Weights of a small GPT-style language model, trained from scratch on English Wikipedia: normalized queries and keys.
MLP neurons of a small language model. Each row is named by its layer, matrix (gate and up: input weights; down: output weights) and neuron, and shows model dimensions 0-95. Each number is 500 + 50 x the weight over its row's rms, rounded and kept within 0 to 999. Numbers have three digits each. A neuron's up and down rows have the sign that makes its largest values positive.
After each neuron's rows, "fires in" lists the words (lower case) most often at its 100 highest values on Wikipedia text that the model never trained on. A number after a token or word is its count.

L12.gate104:488443526493477415464536489492547547464487478523511551465523460530418539498459518407524528501532579444548502533453601515495577596513547395560461509483427419547511529510506463440458498528554468610451520408514460531460535516506497481484501457451459568419450441520436461464561395513544494529
L12.up104:487416506501542467463585523489496531466510449516544510421447469511520448477411347567534455496535504483555595458543516505512498490623590494505482519530451491609456481489443451502501490628492429545450538550463469643513492510574462522530431393497565575494437446551540447533536542464482587557
L12.down104:570552572473480519537527457546491526535485505490502522502552442464426467440438493524531497529416684528451515443518508505509505543486479503569499510469508462528591388523451503422462552493444456457515621496544393428525485439431484609546455491503506554562454489481530510559473477504596486753
fires in: "was" 34, "to" 25, "being" 6, "later" 5, "been" 4

L6.gate166:482453504547443641485497553409507482523558510505486579428527430464397405465568524426481522406549598448470493564386501479520451484501464512554532492424442503591433523509547423512469599494484457412491448438602525455527573487543606502519577468513474472533413508455480512490510432455525462536
L6.up166:548640472569524469495480449500445444565454488444621582489574497395499561521458522552537480480530547445504586442489447402449508596521467512539456468467423430473542512387493498573486462467470470523469424520489481407513400498470466545543550488438403444483587507474409499536460581454431479445
L6.down166:464382529523416521582473428542438519455526389441435500490399572547465480523453446432566516474465476492513487498622536519490468479571537485563480464522464490522471445526533484427611568417444599474471504449392452464540513498572461539467507482523627554469513417504545476401434486420549496564
fires in: "a" 57, "as" 11, "an" 9

L8.gate199:425430546509532508532524550538479558501554552468509551519613320555474492565578505488499543505376569439473563560529625447525417583531541430483508507488395518509544553538514533475540439491494515461463488505432554488476565543544469504561487497498582478432413560460607594463604532552462484556
L8.up199:442503459485454480507568570555546461495532569491436505552524566478507460562492399468476503608444585534417543505480514541469456550530406483529496503428407529544468427468491553509530491504533513604547443597475470588445442468508573532519444559442523554522542483440541608533475548529504530561
L8.down199:473453562568501566502570460496492483448484460490520553496447391482589415473566422508451495587542564567447517466486617474512561536476544547550509504432471475510358543498487432385519470560508475558495509507432475527497501565568456516426417504505532466470510503486546552508490543549501413638
fires in: "that" 26, "who" 21, "and" 12, "how" 6, "dialogue" 5

L11.gate202:519459453512467437568406433505499437535527573446486470459490486531523465528511504527416552485418534474383456474595526508458521536452481453487532558519507587585393433622545531530529487468485552505466507551524462498479490485471492571433480508528413489495510480564539514490460481511405562502
L11.up202:569533528512478493464416429436541586489534532441557490429438472409499505536499574461545554536392436449456508542521553548564516497479562537484552493491543532505574498439517509590493537513441484481566624446503478475491590496474489509398474490514521506558525441508435426488421538449490535407
L11.down202:492534550505558512466495480574517469438481486464536501484515458573452488513633470550504553466447413517505463517551605505512469476561505500425570512571492502489413253532606526380566556519443551504526495541531518533553524472589521548472454555511456523506488390447440506546433494580548447564
fires in: "at" 51, "in" 15, "from" 11, "on" 4

L5.gate136:548470483567489507588485567561575500500504485381470558515555347570483431514441463510469540512509570477482526547599491542495469570530432486606547536587454461545545510533532494541527593509514550481484547413535441489541476435482580491540481518545554546499558563560479488505411438423542493478
L5.up136:530426609435487552595423525493485464453327543495484458442510485470479546482497430507575478547449525544502558467500565579588504547461538494487533526413476458472462432427521533534540543493415534470447539516539493463520568448566464413588543432508541420485587526559473539511513566493566467537
L5.down136:568554597444521555453485488569529531436545508451545502488491457535518455509513447470504484514520688456500582484457449600504479499484574538483516521506394462509506486462509456438508584412550510519546461514531561505453541442441589529554442557560475491505476511450490548458498551499564490622
fires in: "who" 50, "and" 18, "but" 15, "that" 7

L6.gate239:581385570519494483520538394541540463482537518441472505484537565525490581557468475455504577536497585541492549449606506502516492479441471512484592513522422533435525586459532457509628545541449493521466534446430466458530535440473538446563514551439607578473535443575535448537539476437550422517
L6.up239:579408504518513465480485459481444468480551495502481518630563534570470528495509483569499496429515595586427547500643559441509461447413488463494451506574464531431519488651560470417475488509537477455504515456517464509447549468507616500462505544532536465413582521492482582487458517456459439539
L6.down239:582433460498546428450477565541468365428484464521454554476498603460421500423500506497512529440442509504441405524515586432500475538423507479537524468538548588497546518531452478561554475427578521547456536499494483537465495489499532542438522495503405475453466465509490556389457483463445405644
fires in: "has" 50, "had" 23, "have" 10, "were" 5

L12.gate96:486465548510405468527470536500532504479537487450558504377537435496515476556573541462435596431535541527505526398537465540509479545450533506525474561458412420584507506521537480521507472485546457553530584553468485465527546472471492508490432540522480507415454514448445466540483446399420550453
L12.up96:531501596510480493589455567566532563491496548477564495498497498555441526580583560495496479421551478450454581423569428570454464461468477429524505474588459423452487473525544527540500515437492539440537522560517457533525577453517608556424457524427602518554489519463513544512540475463474487448
L12.down96:498506547566472519518479492509543524508524546462556481410525428525614546658493623521597489539422571463480526486483501446494457472488430461453570521509463520506428338444533480557523453492555389483438524602512554513504482377532529547599490535467449447614508461472482503452411508496495445553
fires in: "in" 33, "that" 14, "what" 13

L8.gate72:469442494507441322600545484547572545469569431465542441532539456488472527410484481510496526486438532440478470499492588470493492525549561475412446485528451639421464508526418465472490380549408532469437508428401529538415546533620527521465447519454516511539423397424445532495485560439493484490
L8.up72:537530449500523499476525492532593546577536554606583512395461532544511346536515480622499520519500555519475451539624529662510467552547573487569504592514542469535463459494464458543430488446413422354468434428482499559496470471540441532510466527450486487402532437477546510405474418542466544494
L8.down72:507476458496461440510577401531526420518557493558508477490493427583518447459453512460473535488514532504534450512533479574433505490508395475520593497485497520473450382600496570436463519506418525369529475518539561422498495415515503638523491462536529547483547564457451481472632532539469485589
fires in: "of" 78, "and" 7

L8.gate148:515425543419499392553470570490459439479565501422537517500474427475435504520468389404529503565410538603511514590551539502459499476516511544516523572482542399436323442532485514616572511432536527588517582563554592428538549474537493472455480514510515570503482504535492518461437479377483605515
L8.up148:460532478479490509607497507525508429592546572469518504451504472473553564577554501488524525504407510489493471589488508511383531589598560422543529437458490493492546481445468495574582550516477491415459612573573415467489563523530539482535398519547545425573532483463541494478431450550482453496
L8.down148:542459485598549512518568498479513507545528455451498434418493572550552413487550502441464498554507473536475516467568528490519462429560560523515500504495564446471373588436522473495549544427424491543579464516508537494450538509462496439480493476488593522507461517462455500505468472446457531474
fires in: "the" 24, "in" 14, "a" 11, "on" 6, "of" 6

L10.gate32:454466481521488420554549465611538488517586408468562490461533417527530474582507506509507543485448515496479528473560536580499514538406480486500490488506471486532508523535565474581585545520471482418469454492477447549515579545497502553605551539380561557515552416514641578449475472498513544496
L10.up32:459512500573503417509534532560501525432424454533574445521507515564471541507478510472477475408505584466449490461439535495516558523369526543473474461586552411394584414605538431529512481500555499472571433500502510491554435525559581502478440508439500562482507444512463600505458549502477501549
L10.down32:417500504477565474488500484562412444556508458515486463524544453512575541449493393456506396428479474439506575595483661499496530523400553549558448436564647532521481557530525486439478465500468483482453543523574549595505443543547559546464577547473516577537443566508552581496502546559510515506
fires in: "is" 17, "more" 14, "very" 8, "m" 5, "most" 5, "was" 5

L6.gate69:496455553491471551539530388467529504468537596401533528416549509508496486536623427475428571527512517560480552430586490507496504517491564438532641516589544486469396490520499441533537473470516416436526462548473484450542524468500543512528517557611455556554502512526522453567470460482488460512
L6.up69:491475467521516462458559471631574538555503436422431618449445541494459580615510516541570513474538511543498525509501496536549429487456415504502479453499445457583519544490518450531577487547463479480437461440494581427517501413507427433476580522538599548493519415534453473428471473476441555461
L6.down69:490485512528486508539576537479555464391527500507415550440471449494392482509465407431547552484477548451428444531449651564575536495515437518517490473467483491509540397571621483497439518439564533468455539463501473539474481410455509481421472473465516441415450470461524578504517481499474485634
fires in: "in" 50, "during" 6, "on" 6, "by" 5, "but" 4

L10.gate72:499496467550522375500574527501510438520493436464455554494539491574438494511544492543415478501481589468485491410499560513549564546565463469486465472563445531502544560583578529534531486524437484505591474458440421429591542451456486447449457500462539621506489430493466442526425525471581513464
L10.up72:507488512466615432603535569465467553519480453568519466440538513484547437424545535529504426479373511429520536480582540574527403500555450404549562546519471508583571481609460537530517481503469567569615502476455541510557478524488465570505498477528559526430466476504553548593541555549581506502
L10.down72:451469506474545461472460500453490480521556437576524588435498477432499592532527504493512489509407573510533542434576511547496522456585479500560495427534493523503544532543403488501464465547540553555500556524539495533517441481496455536476553571503529617505487456453505479601500486494473580561
fires in: "to" 53, "not" 13, "would" 5, "t" 4

L10.gate17:438505452516570524445532476502560590508576471567519541491462535543470512476523621487403539482452563512462502525588536478544479580520494492561552526522459557502505541556522523638545515553427509494403531472522457484575440354574452477539487500432384540528532476495473526571452423497541557448
L10.up17:474485492449560490552424464483438529553535482497483538489651378558520531463593471506473460545470543457450512483505488460540434450613434491513439468591511535468526504515407482517515508487477536549541572541526531479582487457548518515447412565589544618529482569573453462577419436585480526511
L10.down17:513484491529455466425524441474432383537542598617467472579486482468430482436542566541526425489525594527501407465520487542501571418520499531561511473524435493525515606513426499561453543450501481560514536596533551544542466540415458480437504521483485502441527477490512445542516449526409548488
fires in: "can" 27, "they" 16, "will" 8, "may" 4, "would" 4

L11.gate129:445506590492474431496565459474525457438487443528407464454391483532389517523561508436460565443510560482505475501551564602534434516591507410547476501482499451460497534523496422517626516508522549517493495525455434527454552584514420524507514530413559532469513421493591471456451461536504430510
L11.up129:525440627611527456514475533464511519484503458583482527552433532474527511538548501496381506449571647468460483450524620527478504468530553544563403464447510503517399463470544436545530450530569481503473483546496493516452476502515497491476466540475578544465458471508510550472455495508520480549
L11.down129:463526514494459524468586442496502491523461508539588476486530506514404479463497353472508443539475474453539492501514432439513508479401560507490431575437485520467470294488481490528480529521536472468575524466595512443536394532447570523540511524575494506508552514479561469504533443489460517713
fires in: "and" 53, "of" 14

L11.gate241:584535565452577510430475446434558474518487465535468501463535425439434459450394547378347441516492454429538397541482521524527570492513573344471489427550507517545510488542549496476565472553473459528540535491543442456578471496468576503529502459442511567447434455535525441500469470381423569540
L11.up241:521469506536559497512517497510509458437493492545497433554492462352461551444417475497460474590410474470416494515483527513508477443563568451549453495590622496543438421482510484562490504539527523549536503419538483586477448490534406477588519507522377470451506486445573492418472486542481532509
L11.down241:424530494468464502439522509543489449508435493376484470520493489499485574434497542536608489495462542519501528515520458594522418487512421575498446463512516443432569416479566507361508440451522457475508441613490471478481448446547514603514534471519547557481533536562452491628502530492482512697
fires in: "an" 72

L11.gate240:468429594518523476563523534536528484440450449488507489495537458525431535540480506486380475447449552406417469531491576552504580483483439458498524494439430456477524567537505524522497445476437504555527466450466524502543541462403576537441452481394542620540509449479483556488425497465480497528
L11.up240:462551502571522451459525432496532499456509517590424539541522465408516574450490459486503398579441483458517571514532549575487560459592450592454447551538499501517522512590504527509506463467553518551555479498395440483474515532457538454482498471500624545567497514583514457530583462432489532493
L11.down240:448437595508624541529578505453501481486475525509443557511501524567446479411445467389567532486466511511595583482527564494573491475533552511566486545547472506436528369577525521473530615554478568454473583447430444419454494481531501524542483499574538537475415514433457455595480521523454557673
fires in: "to" 62

L4.gate62:490457536556460502479476486513541477491500425507554569504497343478440558486544530524578535524565523507489513516476578638511491562578508479433571492494485395580499487469389490523583438573480542545517535487550526498540510437564519503444479532509626531501387499529588422540457454472542510483
L4.up62:496478534583466475429558568441585493505580429464548474562545541546539471467455513399412587469488418496426532396503502524539525636510584419485485580478476531563502504485493541559480573536453409432533532459480466564540401443489517527541451551469518498521521401528606526484531529507539431467
L4.down62:508489474485464545478519523473497447467462522451509564482464448466479568516518512488453412495540636530433533527476600591476487492560466462393541502491476520491444444500470438503471488552465516575508535462464507476561491542596518430436397440602539591506501570473559529550551475535577466437
fires in: "of" 23, "for" 18, "to" 14, "in" 12, "on" 7

L7.gate160:584454499556549482562472511508534536388550528535510505508658447477414528526559484486499509495439521471379492516486541440561484576516452439599485476389508484619448500471583561566569448543470468550503439514498566498517464471445487431577515536463565547437475508443491508515469497479520459511
L7.up160:492456450488554412506545514520435423553614527447497474538588447513452565585553422518579489455481524504547417497510469455519487572504588517551475448479614459596356377456493546484488475563475534482449571524544512551543510483521432532506528553457487576475504494522425453490431546567461441498
L7.down160:507487553460449505533474459551533494472543477467447534469501468569411541513490279510507541445573573487532464456543484546526508532469515500505478463477492464446472249526498535566526473536490495534516485510543486433428490492500454475576491503510476515495564537475493455549470512455507437704
fires in: "a" 99

L4.gate201:518548432504549488497534531479513577400513493549505504457491350511469549557614557424493431524435561491513458575578531618444511430480498538535583490424469538513475492517498478543584533440383436531455470505510560478431537523493548630491489410477541482482500523374538524505415492442476559467
L4.up201:437453594409462504493502469449534452506496600399496503389532491509573465492475549447472451553510425521541476454586477459534509429510534463444471521521531480517442545531565440467522379478584479491423517437433547519479618504444612549425487502491462441581409507519530496583394547447472547479
L4.down201:494493541495519500572531543546452444522595514547530535349530531542408417486457462448460475402490577475475375476483550548376528511524506419466472470509475566528527347482520556551524467523437466517517511478491417483534496471494512486489436490573489427433455476476496465541523517463528493635
fires in: "in" 80, "across" 7, "of" 4

L6.gate47:422540585415546446572477557464511559460503566539505507515524439456485543493586437532468502600561563534511513515498539514503532486406503453521351492486463461601493511543516500538529507591570481492501499528438491505442516436541533467479388448520414418492531572521462503625455498479390482551
L6.up47:467468623434545479479412559438438471525450495511510442556572545509393542474522495406530504559580560510550514525456589476536531513513543550491542472400505391523574458536479479465540529553544553486475490520579494464529555409526575497548569586475494540433404514624475438480464441437527477477
L6.down47:412477428528355483441498437509482539534545435474436562415442512492477505480470493466451591454447557474460399507496464496511429522552598500484465464506506554441460384540506529441395479451537597533459497548433429541506512560500521544548557551521554490491487537475431544449452518388465546516
fires in: "and" 44, "to" 15, "as" 10

L8.gate8:480479544506577439439487509529593565506496502455513539499495514485495458511483560428525541586478540524558507575604596433554481517545477548495476556462502530444479503498471462480496400445536424533485408488456549456481603513561545476515475496527500560487563475474607552515366544425441408519
L8.up8:380516505489414480471593465456490512548601597511459606464476505503475533608519504599519472485518476498586440489550506458519487545548478462567514383483570492478491475624452537513527517545548536532440578614455518433524602419544521496425499472423521493525418541427540547547487498474481459491
L8.down8:498416473502492518497502541434552507490532420441474535471507481439527513537582523412496530418521538534495424489494649588498532422551596529551528575552520457476417369530520573474568552515460616440451542537516478438428530536490570565463512437476494468484496454516491534577559490551471545498
fires in: "on" 18, "of" 16, "for" 9, "in" 7, "throughout" 5

L5.gate134:565476579554498525427505470590600532415609470421513601533492438531463583650504477454464497519491484571461536442511497563516484546518543451507453522577492434521474466448449438520568396494457518458512571504464516463440480528536544525534529566536587575403476448430487478456559440539490488469
L5.up134:520521462491510441461574523446532503466512536476413416479568478522532510519490523466440451455481465498561493540475527536458459551552589510443464522538448544514449494581489460444456518539483582487504552518459473630446512500437574639485480529485397522505444617502644538576506470466395554487
L5.down134:452505536527489465533486467421491356467575473505452512483519510501444507391567518363519544545509430519465511500471567439536606486548475498514502553492561570506488478504538506552417546454563519410456480500518472482522557514491536482418442419440456470543504549524438526609475516403541410503
fires in: "in" 61, "of" 7, "gümüşkesen" 5

L6.gate31:547506507578442453484444464534609365471504519525505532553611417416404412477556513463499606506462523433434460630472467484442450528518588584502446442424541553563465580391593522458489528422522435520534505458455509581468470504471503547469463439476449422527487610505477475465414504536489534488
L6.up31:583474438453545493522422480493467491467507565498481501490523561460466505490491468479471520569553524489454535537463455457504468554624481459539527520572430490558476520474475445450533495526477492544652423504647456553495502508477449454567530433442424469533470563484628439483498602526514406555
L6.down31:516538468498399505449547529479446406495563501530398549504486524452421411518517489468465593472456535486522463499506597448538438623556536528459524480533441456514478427463511573374514447443449481496594495514427543515383550491494461457455490479481526476535455520461528555585534542516531433520
fires in: "a" 71, "an" 8, "who" 4

L7.gate292:528455522596529419469569506511540445462592470480416521467584444550486538571486553441432549410486554434443507478511503525565591486535523448533542448463436474564458570469544496451492502450452517607459491495521419521477532510384507515492448403489488564486560477496535482494419410443545485476
L7.up292:670545423530522505532494512571461486570520468467554467476538531518519452478513555565403473501477548513521491494499501520570485478573562599508409525517565537522588485494534615538447513486472517508531541495506493447491489499481525523478432416570553488470487563447441508467424449390512561602
L7.down292:536511555433506477521549483477476500497463534534564526597451498451502548479446390609579476535523507385471539542396512479513511527449514520468470487613441478501536449487515498464471584563555490518523534423497413507483499428522420548454553470549511496478507558564567597451485529418567576624
fires in: "to" 42, "by" 24, "in" 16, "on" 6, "after" 4

L6.gate231:566506505476451462548492458517540478484523505429528487543508481488492617503428445474504513553450604534593534472505583536514491433527601444509502471440433574505396497525514471490607500539387537488514523516391541535363505526382489483463474592522508504563515450531539450427532523471523454505
L6.up231:430490478447609469470557475507541556522507475423516629471481460453488447602507436390501467577452443553459507443610507560459560470559504408560468573503441412534488510527505570463523527499443531495473494520449586468455537544481469497444502478496479507599564479451526543481443492465531498582
L6.down231:533501517510490519583513486461572535556444540481541535516428460503569437518496460419449402508535545506424465503545549563446511468515578447461414559494502517558477417452504475481483492466542511553501477551469533424519525581478426517386505461459487478533544436448488585500545545529508438580
fires in: "of" 38, "to" 18

L4.gate178:596469488479511553386539481521523472523481514486502443377504469592474524487488576481601542481462551554568486458516516536474505390441436484495467533485477488487569461524556509477505565579527538519533568534486551452409394467518538484479449593516431446585568585449498360470461440546502511429
L4.up178:485494478554458487544493466508596514463497522550537501494440556578548441505558513495477560410558448481405393599494449492587428628448447451388434495591409419463559480537476560509523414529479558499502385494477535532517550523401557484429403568453451577451474484452467454491510438499552451514
L4.down178:403532445465524510461400587558563556448626370602547529499493507482518477570576627552449462469545524486506515565552608476453525574508508459484524443520583458476457565456477513395487537488553527427424509513454472489408495528532476520573580476479494541450542454567467505445531509414487502463
fires in: "during" 52, "at" 11, "in" 5

L10.gate29:454523560482510393502494486500526542451458496417436536468549418602521524564547520486462514592474590532526511509478558573577476585520466554486529472502520527496533575539379589478456554445458525478486524539467483462559452510487440520512491591446501483504470562406530446531437508547502440516
L10.up29:574475560457470459499526493502455517520418557524441578563514480511479553415472504493471506513465566400552513522468555529526483502557488534408439525454536597511616427464477597505554487499494595470499596561394503460462430529522522466362546452514500422454534606501542515429579449515525427534
L10.down29:543479482514526560504473534494484453471516470568581533524488509609589458488533424572501528436537551452517620428444508513541455330426535536418538542506477527402475458477540526465498485472488419475449486434543513545446490495544576476462412478394500464558526466527501440518552501514593534566
fires in: "which" 33, "first" 12, "that" 11, "also" 7, "only" 6

L5.gate71:480546511446433585472505518465552415476412456429474452568525414424429509456498551505444566545505511472538522574479570547475609481571518569440506424498539503575465526507477514506584520521436552493522494404424568554512535440500512528505523523450562508503472485511581427509510459460517497456
L5.up71:495504542425435516392579517431449453558466519478552449616531475513503593512521501505353515454505480481384572478505489488519540463577456477466486527494394473566483510535510573489481503478492481487551465481509490516477472545368566520455471479612472432521503485511526546533532456595647514480
L5.down71:512532482530539553509495480477503441431607529408470487539547526531555566481576454512549462535530559567462511532453589465494457540551544484515508526587546536491519506475497489542526475535434542528458609449559426600434472515525365671428463536513587541457540572544499528510492467394455536538
fires in: "to" 84, "on" 5

L6.gate317:464516575506518471499532505594497470539511415408558577586503568524515459412500491428467548535491452432421484586475498536523486512488529587480642474484503501578448477503522475614535521452398436491436466465505498505520495521493553470484473526434421514510410506532490530526373456478366515456
L6.up317:503528540515585560476575526473464501538506548453397453524600518356538537475519512488479476476672568547519487471449511427520372561547442520536510521476499489520497582478497514422496497481486445570475463511507521496542431518455433463548506499572417600500529465591503563493482494345486435549
L6.down317:573478523562487538513521432574454471486552486610535546475516491526527487518508506562491456551525497461484454481506438457533538536486583544420451585524404480479461633512540506478460499474511552411671448456516463471421500460413425424535515503448633474420538478513472533539546508529467596424
fires in: "s" 48, "m" 6, "rajan" 5

L6.gate85:500509487475507452507602583492487538469460491579508480523504432409498542471530507436464487466548464590525461491570594389531564490531442359453505493474522539550495438449547494442514457448447450553438486535459517483475572581556586439537474529432460569480526432509482444510532516483525540494
L6.up85:520538387500543452462576551481503426468519498620500525435544534447521429594546522538538440462450452503560444428475470497521452513536421424609554465440380523500579449521486535585513485445524488551490527450495508526419543503476496531491554494451489489431492559476535511542500452550484435456
L6.down85:441536483500512405537525552482553474456464509534423538508535463403618556561572494474469506485470460466462529408561416503580492519520397498484512470433413555461488383527512494479500421436481494544559536499451589555442484521540582561482484448517579458509489463413473543618567474476450422463
fires in: "in" 21, "s" 11, "northeastern" 7, "southern" 6, "outside" 6

L6.gate95:600551528536458479449496444457451332566513526476554499504525518489463524471538496518442521328545464403467475511443429504483461540539493475433475369455556548596515551471459490451486437442543410566468474478450452478585522519498471521546480453484414537551497596486520453486398465518534470462
L6.up95:560527471477576456499472516552539435488476450481501509549420521519418467454533552536461511576473528542482478501563516362483413574479601519510571508479421514542461535476579442507458527477494469480520459497543452440555505569509570447516635448514457455500469495477506448517528466450527543466
L6.down95:556496474573344518439644519472547439550542414523502482501480488470499548446590431506467431419443474483474499478501504502581418594425574372541523499505517534473498462488477450435474507455475407542487521468469571451497545482516424513538476399468523504556442524483534447574382468513502461616
fires in: "an" 32, "a" 21, "appointed" 8, "is" 6, "one" 4

L12.gate263:538491584352519550458524494460431504513550510493527524369493445552499482494463476552514579590456536520509436437461520508502497500603582438592463419403483552420414569551505611497491500495543486482549608537451563406462499434383533562444443503420525535532461566503556477532486402482515458520
L12.up263:464438600463545493493553602438569483441452535469402418415603569531449471537590554493542553481527555511563503480487489522492437420615543454469466454503505531483538515476429535504485504483469499548589530543456518458465444434568538391432484548444507470492530491479471502472568495441475591490
L12.down263:475503459446483461499552497486540516519569508508416576474485456499436485573454437453506441483498569510525576558524583511417573468431520561542486478506432453499472505497493457489560516458529475577502514516537497557555572469475511513512455514441472516473513515415477433411385434468493391630
fires in: "that" 83, "which" 14

L12.gate203:590439518519466590462474426442506444465528458382561532531538540513490463496444565436509463468525588483501599491524549468538544497507555567598417503459425518368518538626522475421516456477495461575485547539409426448495491468461493416551431489380498488449474524557518561497492526459467558492
L12.up203:491537539497455528428549594564527408475505444510504443487629477473501448472486569411551521439446547514549544504488452579497630507497558474529489429507488524389453421489601516479512580488544505470479566461422512455548566493453494523576514515542521562478514468552448538505470504531469519483
L12.down203:578498526480514513459468479507479550526443581585480480563466509505550624491528486519591543496507437561521487586523489479445498557397509495549474499572451457488529546494469475569463510489480570565479495514485545416420548585464522520485598488507464473542471479512482442484499440459485490744
fires in: "has" 45, "had" 11, "school" 4

L4.gate192:485444517477548418456549520459536494445492475476399523519541491490430526475620516517456499449472584469471591477539568504545481463566476422505558434423427506592478572571488485462496462525428536533515456464443539495545462480417521479532477493542541566484461446560532502544498421451597517528
L4.up192:511536552533545483366594501400435422561490430462599493546466458550532474462420476431510425454541490559544533444504515463602464579462464495578493347548426584461567544403523462528476501552477569496405557500435480550524465539527547435539507427471587508523464429497538517554501478540551485485
L4.down192:526497471502458483483537556527505502453457452529463573563573407472480586419426522529464444500411607514498569421547514533444533451572517476425535500487494470467514610514425529529528518548514551526554596480530521473527570506434486543468479516613507550576469544577519499606456485448569568444
fires in: "to" 37, "would" 18, "can" 16, "will" 13, "cannot" 7, "t" 4

L7.gate142:486457585518509459500523503443574433495584426440552570436484438566497486539544496435484561508459490518439413481528534495528524552544508468490502490570490442569433537513526511541553479465485470537487525453527550441504557561421481485550551510432531597450496444472457381423479434509423472460
L7.up142:404426537510465475522501502423477514553517426441513539465458432458536530545615360589460534530501589522485459559513552458482448501515601498577508540563496460561423463515561497544525511521492446502491551549604539439511494565511489564527477528452513561528473434445403482539502412477372425578
L7.down142:488552506517451527537498473557528510508546531546487549517504459424443481486513405412510580507485397506514558503507518561478489539441511603428500570482508527525516316528464497510453446534452518408378575474502468455423552487488567576439515512473459505494506504489522572499424508454522465498
fires in: "the" 44, "during" 21, "of" 10, "a" 6

L8.gate32:519521540518585538558483590490519475642456517499520600529582493490444513530514530432514553552479573436603561502521545476528431517511488423502545451576493458472526518481526501533530484439544545461492516570548494428462482415480439501549519622575462585481431568498488461553522454534514448537
L8.up32:508417507505557442466465537488424613497525508499478561457466537570467561532473505538566559487484508499463495466549480598448509452494450514435515455514482508492435486536523417505445525556551502439524532504478565500486454378493475511568570581488505554514417476501399596619570467390465543486
L8.down32:508467525510489436467487480478464463527582496505506423534538519469420455488508552494495483522471615579490531526518595555529482444560532578540486507496516593485656558585461494453489473514449591497504575447509400519578519500471424503514474483496483411476461466528453426521533376542477570683
fires in: "that" 46, "they" 12, "would" 5

L6.gate204:461456545479498520536495562464562426516524500486543506421482442508498464515505488465468523489410510436473466435445519625545564565525479440547521371425462384529484517434389535553571517475531527642542540485448449445558581425489531470531610479542490598441459507428417481455491444476482560476
L6.up204:594519489485527535485528654465433545538524461525448490579458535531484435382509548544444518477491454458469474442437508446491420577471534534462456447433501556487544531520563479456483463435577576557470516568426569567490423478502623484461528469544448543537485576474526576554450498436487520572
L6.down204:544475541499503427583417492450463455499483518509532418477508476488414511416491409569442577445536536521483554414520507429574523478516561536495350492452504499466460497495490388537548475541481566480536438472495467505481471514518533512367502436508472468465429441541482500524532467442495512441
fires in: "a" 44, "to" 21, "in" 6

L8.gate164:541522494498456552555463520539536471508528531458472594505579410523430508567409572446417552630505548522441503524440488605539471533474472568499541464560479517407553587513575486556586492509533456470501615574565474507541422450437554568524482480511540501501535563545538481508457520502535546547
L8.up164:599440492518465509470491564517462670509388529420477521533562497462531540573509462572549482496490497451468516531521486578444429604541561557519500592532515505412437480505529466460512466456503506516515444509477458446455386485546497459530493501473573483427536477563558523602552521496512431500
L8.down164:569547455496477455486519527471464433491557533535485373445532506542627552553459525486471488560578520527496582439448567546578578492554488587553491478536464483548565558432452496546561529485546558459571509481510472548448444433442508515471440485586494506521450536519517566526481532564521548560
fires in: "that" 32, "which" 18, "who" 14, "usually" 4, "ii" 4

L6.gate114:498477587494406527450533463568526508475531539610489415426538541524467660438540559403522481541495510408395485506617508488527492401522484381444545551473492586508417478552556524535561440471462511539415509563484483588481555516480523524470440426497527504454454503569599443510556426518501457481
L6.up114:522388504473557470519526430582504457511502479532467406499513548534613441579469604469492518509473481489421429414442541521518435506606490524487488521471499548444535412596437427532486478459467473498505488465481475406466472503446490465424534538431505484470511459413611497461443461433545503487
L6.down114:501441575484555480494476491456473436439620419404478517443541547477515433527496516483556497501491560459443531475501578490512475538522550575464504555522463545565494322525481507501429510456467517530511553536508482512506547511489487561421507481509497558461518450424492511541503502508430453598
fires in: "through" 30, "by" 24, "in" 8, "a" 4

L7.gate68:451533443523460548526532567431615420511520459467482496517516489500503514568476523474532546500469488448369582479478462536387472546536434540534499532403441413545552634527555431493520552536489465430505381495404496539535589508498523477564487476488535543496492562524554484441555565571612507465
L7.up68:535367505571432460597470585456519413508409405564520498531483583532491466491498534525545466518459609446459494478488518571518542556482441613509466529471492440482569515549502479440470504528579468467603492438538530486420487547409521475494457380488441504496478547464407511473521501515590517515
L7.down68:414451478489427419474550503492499490540531434504491606450489516503569476473499377472558409472497505497480531506543596473526518517456503610441414470552558457538593572529519443461617568566506489462473442569419536524521455536483594527545479379505460542430467541567489531460536603536493554501
fires in: "most" 20, "very" 13, "more" 13, "highly" 4, "even" 4